config.yaml
num_attention_heads: 2
num_key_value_heads: 2
norm: "layernorm"
lr_head: 0.00609
MLP neurons of a small language model. Each row is named by its layer, matrix (up: input weights) and neuron, and shows model dimensions 32-159. Each number is 50 + 12 x the weight over its row's rms, rounded and kept within 0 to 99.
After each neuron's rows, "fires after" lists the tokens most often just before its 100 highest values on Wikipedia text that the model never trained on.

L9.up579:64 55 46 50 63 55 57 66 62 64 66 40 25 53 45 57 38 54 57 54 33 61 42 65 41 42 54 27 58 56 45 48 48 49 37 32 55 66 39 40 35 44 77 38 77 53 51 51 50 47 41 51 67 55 58 40 54 50 38 41 51 31 53 45 51 52 61 58 51 70 44 67 56 47 47 50 35 42 46 65 37 64 39 46 44 49 41 52 38 44 62 38 67 53 56 37 19 66 57 38 54 57 58 48 40 53 44 52 53 62 61 50 57 42 44 43 44 43 66 41 58 55 60 82 50 39 67 64
fires after: " |", "\n", " and", "-", " by", " the"

L5.up474:48 47 40 67 33 51 73 47 62 54 56 60 63 60 49 44 50 39 42 85 35 41 63 58 51 59 58 36 54 58 45 43 64 49 31 41 52 57 43 24 61 38 54 42 56 45 60 67 43 52 47 41 35 61 69 68 73 56 52 34 29 40 72 40 49 46 38 73 37 30 44 45 57 36 45 66 37 49 43 44 55 41 38 45 36 53 50 45 53 54 39 58 63 72 47 69 30 36 33 50 50 62 53 50 49 46 69 69 44 33 53 54 41 74 63 47 47 39 54 44 43 58 45 47 45 41 62 56
fires after: " |", "==", "\n", "===", "==Bi", "==See"

L9.up93:60 31 46 72 33 45 66 37 85 52 49 53 75 53 31 45 59 41 70 64 52 45 56 31 42 36 21 47 65 55 46 50 39 52 34 44 57 48 46 23 33 54 35 52 58 61 37 41 42 55 44 44 40 48 43 52 50 45 36 45 56 57 34 51 54 17 59 46 34 44 66 47 52 58 36 66 50 54 25 55 23 58 54 54 48 39 47 54 50 35 56 42 69 47 82 64 56 48 45 50 56 45 58 67 45 47 49 56 56 37 39 31 42 41 39 29 37 41 64 47 36 49 52 63 50 48 63 46
fires after: " |"

L5.up659:51 66 49 72 61 46 71 48 71 45 38 71 59 43 42 66 43 54 57 39 58 59 47 62 48 49 40 63 53 40 48 51 63 55 44 59 40 59 63 46 31 39 52 48 48 46 38 45 41 57 65 42 46 50 52 39 30 36 37 53 70 63 43 49 59 38 66 49 44 46 52 35 62 45 27 69 49 61 44 43 55 42 36 44 61 44 52 50 55 30 76 51 47 42 75 45 69 59 47 66 58 60 48 52 45 46 40 58 55 22 58 40 51 41 51 61 46 31 52 61 36 42 60 62 59 45 73 55
fires after: " |", " —", " "

L4.up72:47 25 32 37 36 42 55 65 60 53 49 67 65 47 57 43 46 65 67 72 49 33 71 57 33 39 61 39 64 69 58 40 63 40 43 51 61 52 44 55 40 29 57 50 48 64 56 36 44 64 37 51 46 60 53 60 46 63 38 30 43 42 60 62 62 36 32 50 47 62 61 44 71 43 43 53 51 71 61 48 47 28 53 42 67 48 49 56 58 42 67 43 69 41 44 61 39 55 52 50 57 54 44 58 49 45 74 72 36 42 71 40 38 44 43 24 38 53 32 36 65 69 62 47 33 32 75 72
fires after: "\n", "-", "==", "|"

L6.up33:53 70 63 37 32 71 45 64 64 41 49 50 61 53 39 38 65 29 48 41 36 58 63 53 50 58 69 38 72 45 64 59 46 58 54 67 29 63 36 43 70 41 38 40 40 54 65 35 58 28 54 50 48 62 36 18 44 55 57 62 51 54 47 64 28 39 45 64 32 58 36 34 72 32 45 37 42 43 38 61 50 44 37 69 41 55 40 64 35 47 48 61 79 62 50 75 40 59 62 38 49 45 42 61 61 82 48 47 58 57 44 53 68 43 60 45 50 50 66 64 40 38 43 50 47 35 67 61
fires after: " 1", " |", " 0", " 3", " —"

L4.up544:69 33 28 49 60 35 39 34 46 49 34 44 51 28 32 40 59 71 70 57 43 48 58 37 64 43 54 53 66 42 65 59 45 57 42 39 54 38 56 57 55 32 49 65 49 44 31 47 40 60 50 55 48 62 50 45 62 62 20 50 78 40 58 65 37 58 56 56 62 60 40 36 57 50 62 48 43 37 56 40 58 59 44 68 41 44 61 54 63 71 33 39 52 37 44 46 34 63 32 65 44 43 47 46 53 32 51 56 28 48 28 39 62 35 43 29 46 48 63 29 52 69 58 48 31 57 40 45
fires after: "\n", " also=="

L6.up496:59 37 38 16 64 48 47 24 36 57 56 38 49 42 39 35 58 44 63 48 62 45 49 62 56 42 45 51 61 47 62 58 36 49 72 54 32 40 61 72 37 51 41 60 63 38 44 60 52 40 59 41 45 65 51 59 39 47 43 52 75 44 46 45 55 44 69 64 60 51 67 43 45 43 66 61 85 60 57 28 53 64 44 63 49 50 50 51 53 46 52 56 36 36 59 29 48 71 53 73 50 50 40 50 51 24 47 37 42 56 50 51 50 56 44 36 41 37 60 50 31 50 53 35 26 52 39 39
fires after: "\n", " Party"

L4.up240:63 39 51 63 46 55 43 56 75 40 71 37 55 48 36 66 47 69 61 43 43 51 41 56 58 40 43 39 53 47 43 31 56 51 43 52 69 61 47 77 26 37 50 40 39 65 49 43 48 64 47 73 40 57 63 60 54 42 48 45 53 46 39 60 54 32 38 62 38 57 56 78 55 44 75 60 37 47 25 35 72 69 59 47 57 53 64 41 32 57 61 42 54 47 41 40 22 47 57 36 44 60 57 46 41 41 57 63 21 69 69 39 62 46 51 37 75 48 33 36 61 70 39 43 27 53 57 49
fires after: "\n", "-", "==", " |"

L5.up543:43 42 42 56 49 16 49 50 47 48 51 27 41 35 39 62 56 54 69 63 29 59 47 50 57 45 65 67 54 48 58 64 54 34 41 52 70 46 48 63 48 65 44 57 68 38 36 52 52 59 49 43 38 50 46 53 63 77 16 50 41 59 64 53 59 66 36 62 49 64 37 32 49 55 56 75 35 47 72 54 54 46 43 44 44 56 40 43 47 50 58 32 52 62 49 34 54 47 39 82 39 60 57 55 50 44 36 58 30 59 74 57 70 39 39 50 53 59 45 50 59 54 42 40 71 75 74 50
fires after: "|", "-", "\n", "==="

L3.up256:46 63 70 59 55 50 36 39 43 30 57 53 45 56 34 52 62 73 54 67 48 51 76 62 62 50 72 42 56 51 81 58 45 36 40 46 62 45 49 41 68 46 51 52 56 36 53 51 41 38 65 38 49 54 48 60 42 61 55 53 31 32 56 52 45 67 79 14 37 51 52 55 36 36 45 47 44 42 48 58 61 53 53 42 66 54 40 47 55 36 72 49 77 37 51 54 58 44 47 42 18 42 41 65 62 83 54 45 25 45 48 45 35 29 47 48 38 72 58 45 19 38 61 46 45 54 38 66
fires after: " |", "-", " 0", ";", " 1;"

L6.up738:54 40 53 65 56 40 65 45 58 49 42 60 57 43 25 39 62 68 53 35 51 36 43 41 39 56 39 56 50 46 41 53 33 69 43 45 45 68 57 36 38 42 41 69 53 50 32 61 52 78 61 45 26 53 54 32 53 41 45 58 63 59 49 52 51 38 73 76 42 42 53 50 53 70 42 72 51 49 32 50 41 54 56 46 53 46 62 53 49 23 44 51 58 58 56 71 79 49 46 49 60 36 49 67 46 55 36 47 65 47 41 31 45 55 42 66 35 37 36 45 42 52 54 40 56 52 66 63
fires after: " |", " ", " —", "3"

L4.up750:51 52 60 59 31 45 37 29 58 59 62 45 46 56 38 45 53 44 41 33 58 47 57 56 80 82 51 48 49 46 53 60 66 51 45 35 65 67 44 23 81 32 42 57 46 35 69 34 30 46 50 45 25 54 26 41 32 64 70 69 46 54 60 62 45 52 67 66 40 43 41 28 41 30 49 50 52 38 38 33 60 60 66 52 42 54 57 54 53 42 72 45 72 62 67 59 42 55 46 55 40 48 46 46 56 85 67 38 42 37 35 52 49 56 47 44 52 40 43 51 32 56 67 54 53 40 36 64
fires after: " 0", " 4;", " 0;", " 1;", " 3", " 2;"

L10.up623:31 40 61 40 53 49 64 59 52 62 66 37 27 57 43 31 43 20 61 66 52 73 45 52 56 75 47 41 52 49 39 62 59 50 31 61 68 42 44 41 46 52 58 54 45 44 43 52 55 72 45 69 74 28 44 56 45 51 52 49 51 50 34 51 78 45 36 63 37 72 38 30 63 56 40 54 25 30 56 59 51 47 56 69 58 52 59 32 53 58 63 39 76 50 54 53 29 27 48 53 59 50 45 49 57 69 40 32 59 34 69 37 63 43 49 59 36 51 69 56 46 51 52 60 51 55 56 54
fires after: "|", " |", "-", " the", ";"

L3.up662:36 32 39 24 58 58 57 61 56 62 37 54 70 48 52 66 35 44 54 57 50 44 58 51 53 66 62 26 55 43 55 55 36 34 43 42 42 59 46 44 61 65 21 80 70 42 45 60 46 15 35 40 40 40 48 38 27 44 40 52 28 36 27 40 53 65 21 38 54 71 54 47 61 28 61 31 72 60 64 45 49 39 61 68 55 41 52 40 41 54 38 58 46 42 50 47 47 58 49 48 51 42 69 58 69 41 41 33 64 39 64 65 37 60 77 55 58 28 36 57 39 64 57 53 56 37 50 41
fires after: "\n"

L10.up130:52 41 68 47 30 54 54 47 66 50 59 40 63 57 58 39 41 54 61 58 33 47 56 59 47 53 66 86 51 59 53 49 54 61 42 52 64 35 45 48 63 38 50 33 59 50 42 40 34 42 58 38 37 59 48 64 43 33 35 46 74 48 60 46 50 52 54 63 57 53 45 55 62 34 39 27 52 30 30 39 58 54 63 80 48 43 57 45 43 42 52 22 56 37 62 40 77 30 64 41 34 50 54 61 45 69 47 54 43 58 56 63 40 64 47 70 56 42 64 25 49 23 55 64 72 40 37 51
fires after: " November", " February", " July", " September", " March"

L9.up43:30 54 62 59 55 51 52 60 60 40 45 30 52 62 39 55 52 43 54 48 53 31 51 45 55 62 32 37 37 52 40 50 25 31 45 51 44 58 53 51 65 37 52 65 55 46 53 46 45 70 34 40 61 50 42 66 39 62 40 40 44 72 61 58 56 42 45 65 35 59 57 46 44 50 61 21 60 44 55 49 66 57 50 51 51 72 15 56 49 45 51 41 71 56 38 32 60 42 38 59 69 52 66 62 43 43 59 36 43 25 41 43 60 40 59 50 43 38 62 74 32 57 59 32 48 61 17 61
fires after: " of", " among", " with", " were", " |"

L4.up304:72 46 20 44 62 49 43 46 60 50 52 28 39 45 47 47 60 44 37 73 35 54 70 65 59 44 57 74 49 52 62 48 39 57 58 45 54 37 55 75 53 53 70 66 60 33 44 66 44 33 39 63 39 60 46 67 37 43 37 36 41 61 43 65 51 57 51 51 74 70 40 47 46 49 52 40 58 52 48 54 43 56 48 63 48 47 74 64 26 48 46 56 46 27 44 40 55 50 31 57 50 53 37 49 61 27 51 45 50 30 49 48 61 55 44 53 67 34 63 54 63 53 59 43 34 42 42 46
fires after: "\n"

L4.up528:60 52 32 42 60 57 76 52 47 48 44 48 39 63 43 57 26 47 41 50 42 41 58 36 59 62 50 29 49 47 50 43 49 67 46 39 64 75 25 56 55 35 57 58 60 54 62 52 68 41 51 70 32 42 58 42 81 47 45 48 70 56 53 55 56 56 66 47 38 59 26 76 61 44 63 45 52 60 39 31 61 47 47 41 60 50 78 67 46 64 51 57 48 52 46 39 17 26 68 46 49 43 51 49 51 69 56 58 28 58 50 49 64 36 52 34 60 38 58 46 56 46 72 62 71 36 58 55
fires after: "\n", " |", "-", "|"

L3.up467:40 50 44 61 65 53 61 40 61 46 40 34 68 65 37 48 47 73 52 36 32 55 45 54 59 41 72 48 58 34 39 40 44 42 47 52 47 20 56 45 51 34 44 49 37 37 68 59 31 47 49 30 24 63 45 61 28 50 46 54 51 59 56 54 32 25 44 72 48 55 59 54 54 64 50 36 36 51 54 33 59 41 32 67 32 66 49 38 42 41 49 54 56 57 71 64 61 44 54 45 41 43 42 59 45 55 51 50 85 20 45 48 52 49 50 27 61 48 44 50 28 48 58 63 48 37 44 51
fires after: " |", "====", " —"

L9.up294:65 42 12 31 40 36 50 56 52 54 74 44 75 59 39 46 25 39 67 62 48 37 42 37 68 47 70 64 37 59 50 41 63 62 47 69 50 52 54 50 28 48 63 40 49 47 54 62 60 46 53 37 73 22 47 60 59 41 42 44 37 50 61 28 41 51 55 47 64 44 53 57 58 44 54 45 38 31 53 37 43 59 49 76 43 49 53 55 72 57 53 46 60 35 70 36 41 35 66 38 63 49 58 47 55 76 58 76 41 58 62 54 46 51 44 67 36 51 58 38 36 41 51 51 55 44 36 71
fires after: " July", " January", " February", " November", " April", " May"

L5.up188:56 65 58 69 45 40 41 50 43 37 29 36 51 72 58 66 39 49 49 47 30 47 56 46 40 28 58 42 66 61 60 43 51 65 41 52 58 58 54 50 43 52 60 53 55 38 38 44 45 43 46 62 53 44 83 44 48 47 48 62 30 55 59 74 36 51 77 44 37 46 39 72 38 44 34 52 53 51 77 50 60 53 60 23 63 52 53 41 72 37 52 36 55 45 38 55 54 78 70 66 57 61 73 55 45 51 45 53 28 39 42 55 40 54 37 53 62 60 49 50 50 41 50 56 58 55 52 51
fires after: "-", " /", ";", "–202", "–200"

L5.up482:56 32 44 48 62 58 44 43 51 59 46 57 56 53 71 44 53 58 51 55 44 55 57 70 53 55 59 34 63 37 65 43 48 37 48 39 39 46 49 56 38 37 52 65 53 41 38 56 46 55 62 37 41 71 41 52 41 51 12 37 54 47 43 58 41 44 64 62 59 55 53 50 39 43 69 42 42 47 47 20 64 43 31 52 63 61 74 53 57 39 41 49 48 34 39 35 32 36 50 41 34 61 40 43 51 53 37 51 26 41 64 45 49 36 56 34 65 28 43 57 46 59 50 53 15 65 42 42
fires after: "\n", " Party", " Votes", " Year"

L5.up73:63 58 33 52 53 27 49 41 53 49 33 44 44 29 40 52 44 72 48 32 49 44 49 55 37 59 48 44 61 60 43 54 51 65 44 30 53 46 59 44 38 41 52 48 50 59 14 52 38 72 79 51 42 63 60 17 43 38 44 37 52 61 33 44 52 37 80 51 32 39 44 48 51 42 50 59 52 56 57 45 61 62 38 45 73 51 45 56 46 48 77 43 73 44 83 74 58 71 52 53 69 65 48 52 55 49 44 62 56 27 56 33 58 67 41 47 25 44 55 55 45 46 75 44 54 35 45 64
fires after: " ", ")", " |", " —", " Report", "s)"

L3.up325:27 45 59 68 55 35 53 51 55 51 52 51 39 64 36 55 74 56 57 58 43 46 41 36 56 62 62 60 65 44 46 53 52 55 43 52 59 37 42 41 61 56 47 65 51 29 37 52 49 63 38 49 38 44 49 54 47 64 50 21 50 60 39 73 52 45 51 74 40 62 46 63 48 51 51 43 42 45 65 53 40 36 31 41 64 41 24 24 50 39 54 52 65 62 64 36 67 41 48 68 41 65 71 55 63 66 60 53 44 33 43 47 55 45 45 45 81 51 65 51 39 29 69 55 36 31 44 58
fires after: " |", "|"

L5.up154:40 58 44 46 44 44 69 64 54 46 68 46 60 42 53 44 49 58 46 47 54 40 53 71 53 49 37 51 64 44 42 47 50 36 49 42 32 45 42 45 56 38 70 62 92 43 50 25 21 49 43 60 40 46 59 44 45 43 48 44 71 41 44 65 52 33 59 70 31 81 40 56 58 52 67 59 58 49 61 63 43 47 69 46 59 45 30 64 48 53 46 55 65 55 47 65 39 64 30 59 54 27 66 53 50 62 56 60 49 44 57 65 44 48 20 53 71 49 65 48 35 36 52 64 50 32 56 39
fires after: " |", "|", "-", ":"

L2.up400:39 60 42 37 53 68 57 56 40 63 42 44 80 57 50 65 54 53 62 76 70 36 50 47 46 67 71 75 51 34 42 61 50 13 40 53 64 39 38 67 59 65 41 46 34 39 32 47 46 39 48 46 48 74 77 48 62 58 56 65 43 48 18 42 67 55 59 80 39 56 59 52 62 40 49 50 61 41 46 54 54 32 65 46 58 37 44 51 62 49 42 39 33 40 50 66 32 59 63 60 43 49 56 32 44 41 47 58 45 63 45 55 36 58 40 40 57 30 58 50 24 59 58 45 46 40 38 47
fires after: "\n", "."

L10.up515:62 41 28 80 46 76 67 39 53 51 53 52 44 37 66 52 34 60 99 65 46 59 60 36 61 42 53 53 37 50 63 47 59 76 61 46 48 41 82 41 22 42 70 58 49 66 35 53 56 49 52 61 36 51 47 53 62 42 52 70 55 44 37 71 33 47 47 47 54 73 69 44 35 38 45 63 45 55 50 34 43 40 54 57 52 45 40 60 65 58 28 36 63 47 53 72 43 60 36 28 49 34 35 31 62 51 77 57 40 44 49 68 44 40 51 46 45 57 58 55 56 48 63 54 55 61 50 37
fires after: "\n", " due"

L3.up475:55 61 32 60 46 49 57 40 79 57 34 60 46 50 45 50 50 51 47 48 47 59 59 60 45 40 61 56 42 53 34 52 34 56 54 63 54 44 50 43 58 37 55 40 34 52 72 41 42 26 50 65 32 49 49 49 35 28 48 59 64 51 44 58 38 25 67 74 40 33 63 48 72 84 62 45 45 48 57 43 41 66 41 72 31 63 44 50 33 44 48 57 60 28 53 44 50 38 50 46 46 45 40 59 43 61 43 41 48 14 42 45 43 35 44 73 38 72 38 71 33 53 60 75 71 50 49 31
fires after: " |"

L10.up61:53 37 44 43 47 48 58 63 56 49 67 74 38 48 27 33 50 38 48 65 70 60 40 46 59 34 67 45 57 60 49 48 61 43 60 38 65 43 48 62 54 43 45 62 50 50 33 44 42 60 61 62 40 58 48 50 48 40 62 37 52 45 75 54 60 34 66 52 38 36 52 47 51 63 32 54 11 64 38 53 42 41 55 48 47 48 35 37 50 74 48 32 67 58 43 72 43 66 57 53 43 53 46 42 48 51 43 54 29 56 88 51 55 47 46 56 46 47 41 33 23 41 26 51 38 42 58 39
fires after: "|", ".", "==", "===", "s.", " |"

L3.up116:70 33 52 29 38 32 50 59 52 31 40 42 54 43 46 52 73 41 68 51 62 67 39 44 34 59 49 51 43 52 66 44 49 45 53 40 31 51 57 51 54 42 66 52 54 39 26 56 46 58 43 67 40 66 56 56 67 69 48 46 54 57 43 62 42 49 65 60 49 65 38 46 55 58 35 39 70 37 47 42 50 51 63 55 60 52 54 61 57 66 44 51 64 57 36 58 35 56 45 52 45 41 37 33 55 44 35 55 53 55 55 56 53 56 67 68 77 50 67 27 60 72 39 28 54 36 37 42
fires after: "\n"

L9.up142:28 62 61 65 48 43 63 43 57 48 70 45 39 61 47 48 51 42 56 37 57 64 53 48 56 53 54 44 55 42 32 31 10 42 30 44 48 62 45 31 49 47 50 42 40 53 53 52 64 48 88 49 33 67 50 53 41 25 48 52 56 55 55 50 35 53 41 76 40 60 44 50 69 39 55 52 44 49 39 41 58 64 33 59 49 48 47 55 43 47 56 65 42 33 76 56 60 51 48 50 49 42 60 65 38 60 51 59 60 65 64 38 48 54 50 74 28 50 26 69 30 42 59 34 60 68 68 66
fires after: " |"

L9.up103:59 47 51 79 52 37 84 37 74 63 45 36 51 51 35 62 51 28 69 46 43 46 32 43 55 35 42 45 37 56 49 37 53 41 23 57 64 69 55 32 29 38 47 62 55 32 47 53 48 53 75 51 40 49 82 34 48 24 49 53 65 64 33 43 41 44 62 58 52 43 50 57 53 43 51 59 22 56 39 53 58 60 48 69 46 57 44 53 71 38 47 67 54 47 86 48 51 60 52 44 64 41 55 74 33 65 52 49 42 64 50 52 52 59 30 62 43 46 55 52 37 64 60 62 49 56 65 67
fires after: " |"

L6.up471:55 61 56 54 38 44 69 59 59 34 50 51 53 40 42 60 43 60 59 46 46 50 43 61 64 42 74 53 40 68 40 45 25 29 53 43 52 39 43 66 49 44 67 65 48 56 48 58 44 51 64 45 57 45 60 53 48 47 49 45 38 49 59 65 55 42 59 37 35 36 39 30 43 42 34 57 18 39 58 49 50 55 74 46 70 62 46 45 41 38 59 41 65 42 47 37 65 39 30 64 68 66 49 44 56 49 52 52 70 43 67 62 65 57 36 58 35 19 24 39 60 60 61 60 52 20 57 39
fires after: ".", "s.", "y.", ")."

L3.up617:63 35 50 81 64 61 49 60 63 45 54 45 63 58 45 41 47 44 58 46 65 29 36 63 34 40 52 38 41 58 43 62 59 54 50 47 63 61 63 38 59 52 71 59 75 51 43 63 47 41 56 75 61 44 47 50 62 71 45 47 48 36 55 60 38 57 39 50 54 50 45 47 39 45 44 44 70 65 40 45 59 54 26 39 52 50 38 63 52 56 37 48 63 55 42 54 25 62 30 36 50 53 50 35 34 46 52 67 42 57 32 55 39 50 47 40 36 76 77 46 37 38 32 55 38 82 64 65
fires after: "|", "-", " in", " |", "\n"

L3.up134:54 41 42 45 50 46 32 29 58 74 45 44 53 28 44 58 43 41 46 45 46 48 54 41 75 61 51 37 71 55 79 51 45 39 57 63 35 39 56 68 59 62 43 51 64 41 65 42 29 28 53 54 46 51 45 64 42 53 53 39 47 66 38 62 42 61 52 56 74 53 47 43 31 32 67 43 49 43 63 20 46 33 50 58 63 62 51 55 28 35 42 63 39 28 51 34 62 34 47 62 45 68 46 50 55 48 59 48 26 31 39 56 50 56 59 44 63 32 50 52 50 72 69 40 50 56 60 40
fires after: "\n", " Party", " ", " Pos", " p.m."

L9.up343:54 52 34 52 58 62 46 50 60 21 48 42 39 64 33 48 63 53 66 43 41 48 42 69 64 23 65 53 41 50 51 28 48 17 41 41 50 54 50 32 51 16 62 67 45 49 40 44 65 35 45 62 69 56 50 32 45 57 51 37 36 48 38 30 58 35 53 26 50 59 40 45 66 78 56 52 48 50 51 47 69 70 53 54 58 55 53 51 49 43 47 41 69 66 43 55 42 48 36 71 57 47 68 45 50 56 28 55 64 60 68 64 46 37 41 67 42 49 51 26 31 38 43 38 61 48 43 44
fires after: "\n", " |", " \"", "|", "."

L10.up197:58 27 71 65 50 50 55 80 63 39 62 38 46 51 39 67 34 65 35 54 59 45 53 58 41 53 81 35 57 40 41 61 60 55 25 45 66 48 40 62 52 65 44 36 48 57 69 34 41 36 52 57 55 54 42 57 36 71 52 61 44 35 40 51 44 49 53 55 26 51 44 36 56 33 62 68 41 58 77 62 35 63 41 50 59 32 37 42 49 67 57 54 56 41 46 43 38 73 40 40 42 59 67 46 67 62 57 51 64 33 71 54 67 37 26 59 45 63 52 38 56 69 33 73 50 38 49 46
fires after: " the", " a", "'s", " W", "-"

L2.up474:32 31 29 48 48 63 39 50 59 65 52 59 58 44 54 58 31 49 71 42 44 64 53 61 56 59 57 52 67 37 40 66 61 55 49 60 50 53 51 75 70 49 36 63 71 61 76 55 43 37 40 69 40 66 49 52 39 51 43 53 54 59 43 35 63 69 25 26 36 37 47 40 48 26 51 43 70 46 56 46 57 51 62 42 32 50 52 45 52 41 33 54 70 42 38 52 56 76 88 59 40 58 50 50 62 69 47 55 46 34 47 42 60 52 77 69 66 34 45 44 38 55 62 35 61 25 39 66
fires after: "\n"

L4.up27:66 60 62 69 44 46 63 26 76 49 51 64 56 55 28 55 56 43 30 63 47 60 56 70 35 34 45 66 63 64 53 61 27 43 36 55 46 59 52 36 30 38 35 61 50 48 39 54 47 65 55 36 44 66 44 36 49 57 53 55 66 60 60 65 59 30 59 60 37 59 65 48 44 44 42 52 47 54 47 42 63 54 43 57 61 60 42 34 22 36 68 42 50 57 56 61 63 48 37 63 60 44 53 48 44 37 43 58 42 42 60 37 45 45 34 45 41 53 45 60 28 45 54 62 49 42 71 57
fires after: " ", " —", " X", " 0"

L10.up649:35 55 51 36 47 27 69 63 64 55 74 47 34 51 57 63 43 30 43 51 48 52 45 53 55 35 41 35 54 38 29 50 53 34 56 48 52 45 48 54 45 50 71 40 33 62 52 43 47 77 51 46 53 31 51 61 22 51 44 57 57 63 47 53 52 39 70 70 46 63 48 51 63 58 37 53 74 46 39 58 61 61 52 61 38 48 41 56 51 30 74 53 66 74 24 51 52 63 45 56 65 51 55 62 62 56 35 48 67 33 43 51 77 54 55 48 54 39 50 45 26 54 54 65 49 49 61 48
fires after: " |", " the", " a"

L3.up526:35 28 35 40 52 48 32 34 45 61 49 56 55 39 55 50 25 56 57 65 61 48 63 37 38 43 68 43 76 54 60 54 40 54 39 59 54 54 46 60 72 39 35 51 63 54 55 48 38 33 54 55 79 64 46 62 48 23 59 41 46 55 64 55 51 61 35 41 48 39 35 63 67 55 66 53 68 63 70 54 64 42 38 47 44 67 37 41 36 51 52 62 60 42 56 37 59 68 40 37 44 46 43 65 41 51 26 53 51 37 52 29 43 59 50 37 54 46 63 56 43 63 65 56 52 37 42 57
fires after: "\n", "2", "irst", "-class", " (1"

L5.up696:65 46 34 39 72 56 53 33 43 52 54 37 55 60 66 60 47 78 64 65 44 57 41 69 51 35 60 39 37 39 35 46 25 55 78 33 33 43 62 59 51 39 63 45 54 39 49 64 47 43 69 49 45 69 59 51 45 55 35 43 48 45 34 51 42 56 67 45 56 73 56 45 50 52 71 35 55 37 46 22 54 60 29 65 59 41 66 40 38 38 40 43 53 34 56 37 33 47 48 41 39 48 47 62 41 56 55 67 29 30 65 36 46 49 46 57 66 44 40 56 55 52 53 49 17 57 48 41
fires after: "\n", " Party", ")"

L2.up566:54 54 52 64 53 52 59 56 67 59 47 57 53 55 62 60 50 58 56 41 70 47 52 27 54 78 66 38 51 45 55 57 42 52 30 54 65 57 39 08 59 52 44 39 34 43 58 46 37 49 64 61 37 50 41 52 41 49 53 68 54 59 62 62 41 51 58 48 18 43 28 37 74 54 45 50 15 63 48 42 68 60 43 59 61 73 46 50 50 47 47 55 68 44 64 45 45 41 45 32 68 42 50 59 37 55 69 50 63 44 36 40 41 61 33 42 56 32 49 49 28 46 55 68 69 46 64 62
fires after: " |", "\n", "|"

L2.up357:44 40 67 73 58 34 44 34 58 62 63 43 49 50 47 36 60 39 49 57 27 62 47 33 68 56 58 47 58 48 62 36 51 45 42 63 17 26 41 45 48 68 37 61 58 55 44 43 36 51 55 60 52 58 50 29 57 59 71 80 42 70 68 66 47 25 52 57 38 46 48 54 38 37 34 40 37 57 53 60 53 39 44 42 62 55 28 26 58 59 52 48 68 56 50 37 39 37 45 66 57 58 71 41 34 66 69 54 52 38 42 48 46 43 38 48 57 47 76 51 43 46 73 62 49 59 47 42
fires after: " |", "\n", "|"

L12.up635:64 56 25 71 68 46 54 51 52 48 46 58 62 47 34 44 40 57 65 53 55 55 49 49 52 34 76 52 40 54 56 39 54 37 40 36 41 31 59 48 46 40 61 53 65 47 39 44 54 53 31 76 85 77 56 48 29 44 38 45 43 64 51 54 54 45 40 52 56 70 36 41 44 38 38 34 54 68 42 31 55 38 56 56 56 48 59 40 59 23 38 39 51 65 70 50 35 61 37 57 44 39 57 43 50 42 59 76 51 40 39 60 38 46 47 57 59 79 49 52 63 59 58 47 52 68 43 62
fires after: "\n", "|", "-", " |"

L3.up8:46 39 33 49 47 51 66 51 46 45 48 54 61 61 32 48 43 34 84 54 51 38 60 51 57 56 59 58 60 60 65 63 71 52 48 35 36 57 43 45 69 25 40 37 60 52 61 15 21 42 41 63 49 48 74 59 60 55 40 44 37 61 38 61 44 50 47 51 31 58 32 39 59 41 51 47 38 62 52 47 51 55 45 40 50 45 50 63 35 46 46 40 57 56 52 45 19 64 57 51 35 44 70 42 56 70 49 49 56 53 44 46 41 70 45 27 56 56 58 31 67 45 59 57 55 34 46 54
fires after: " |", "|", "\n", "-"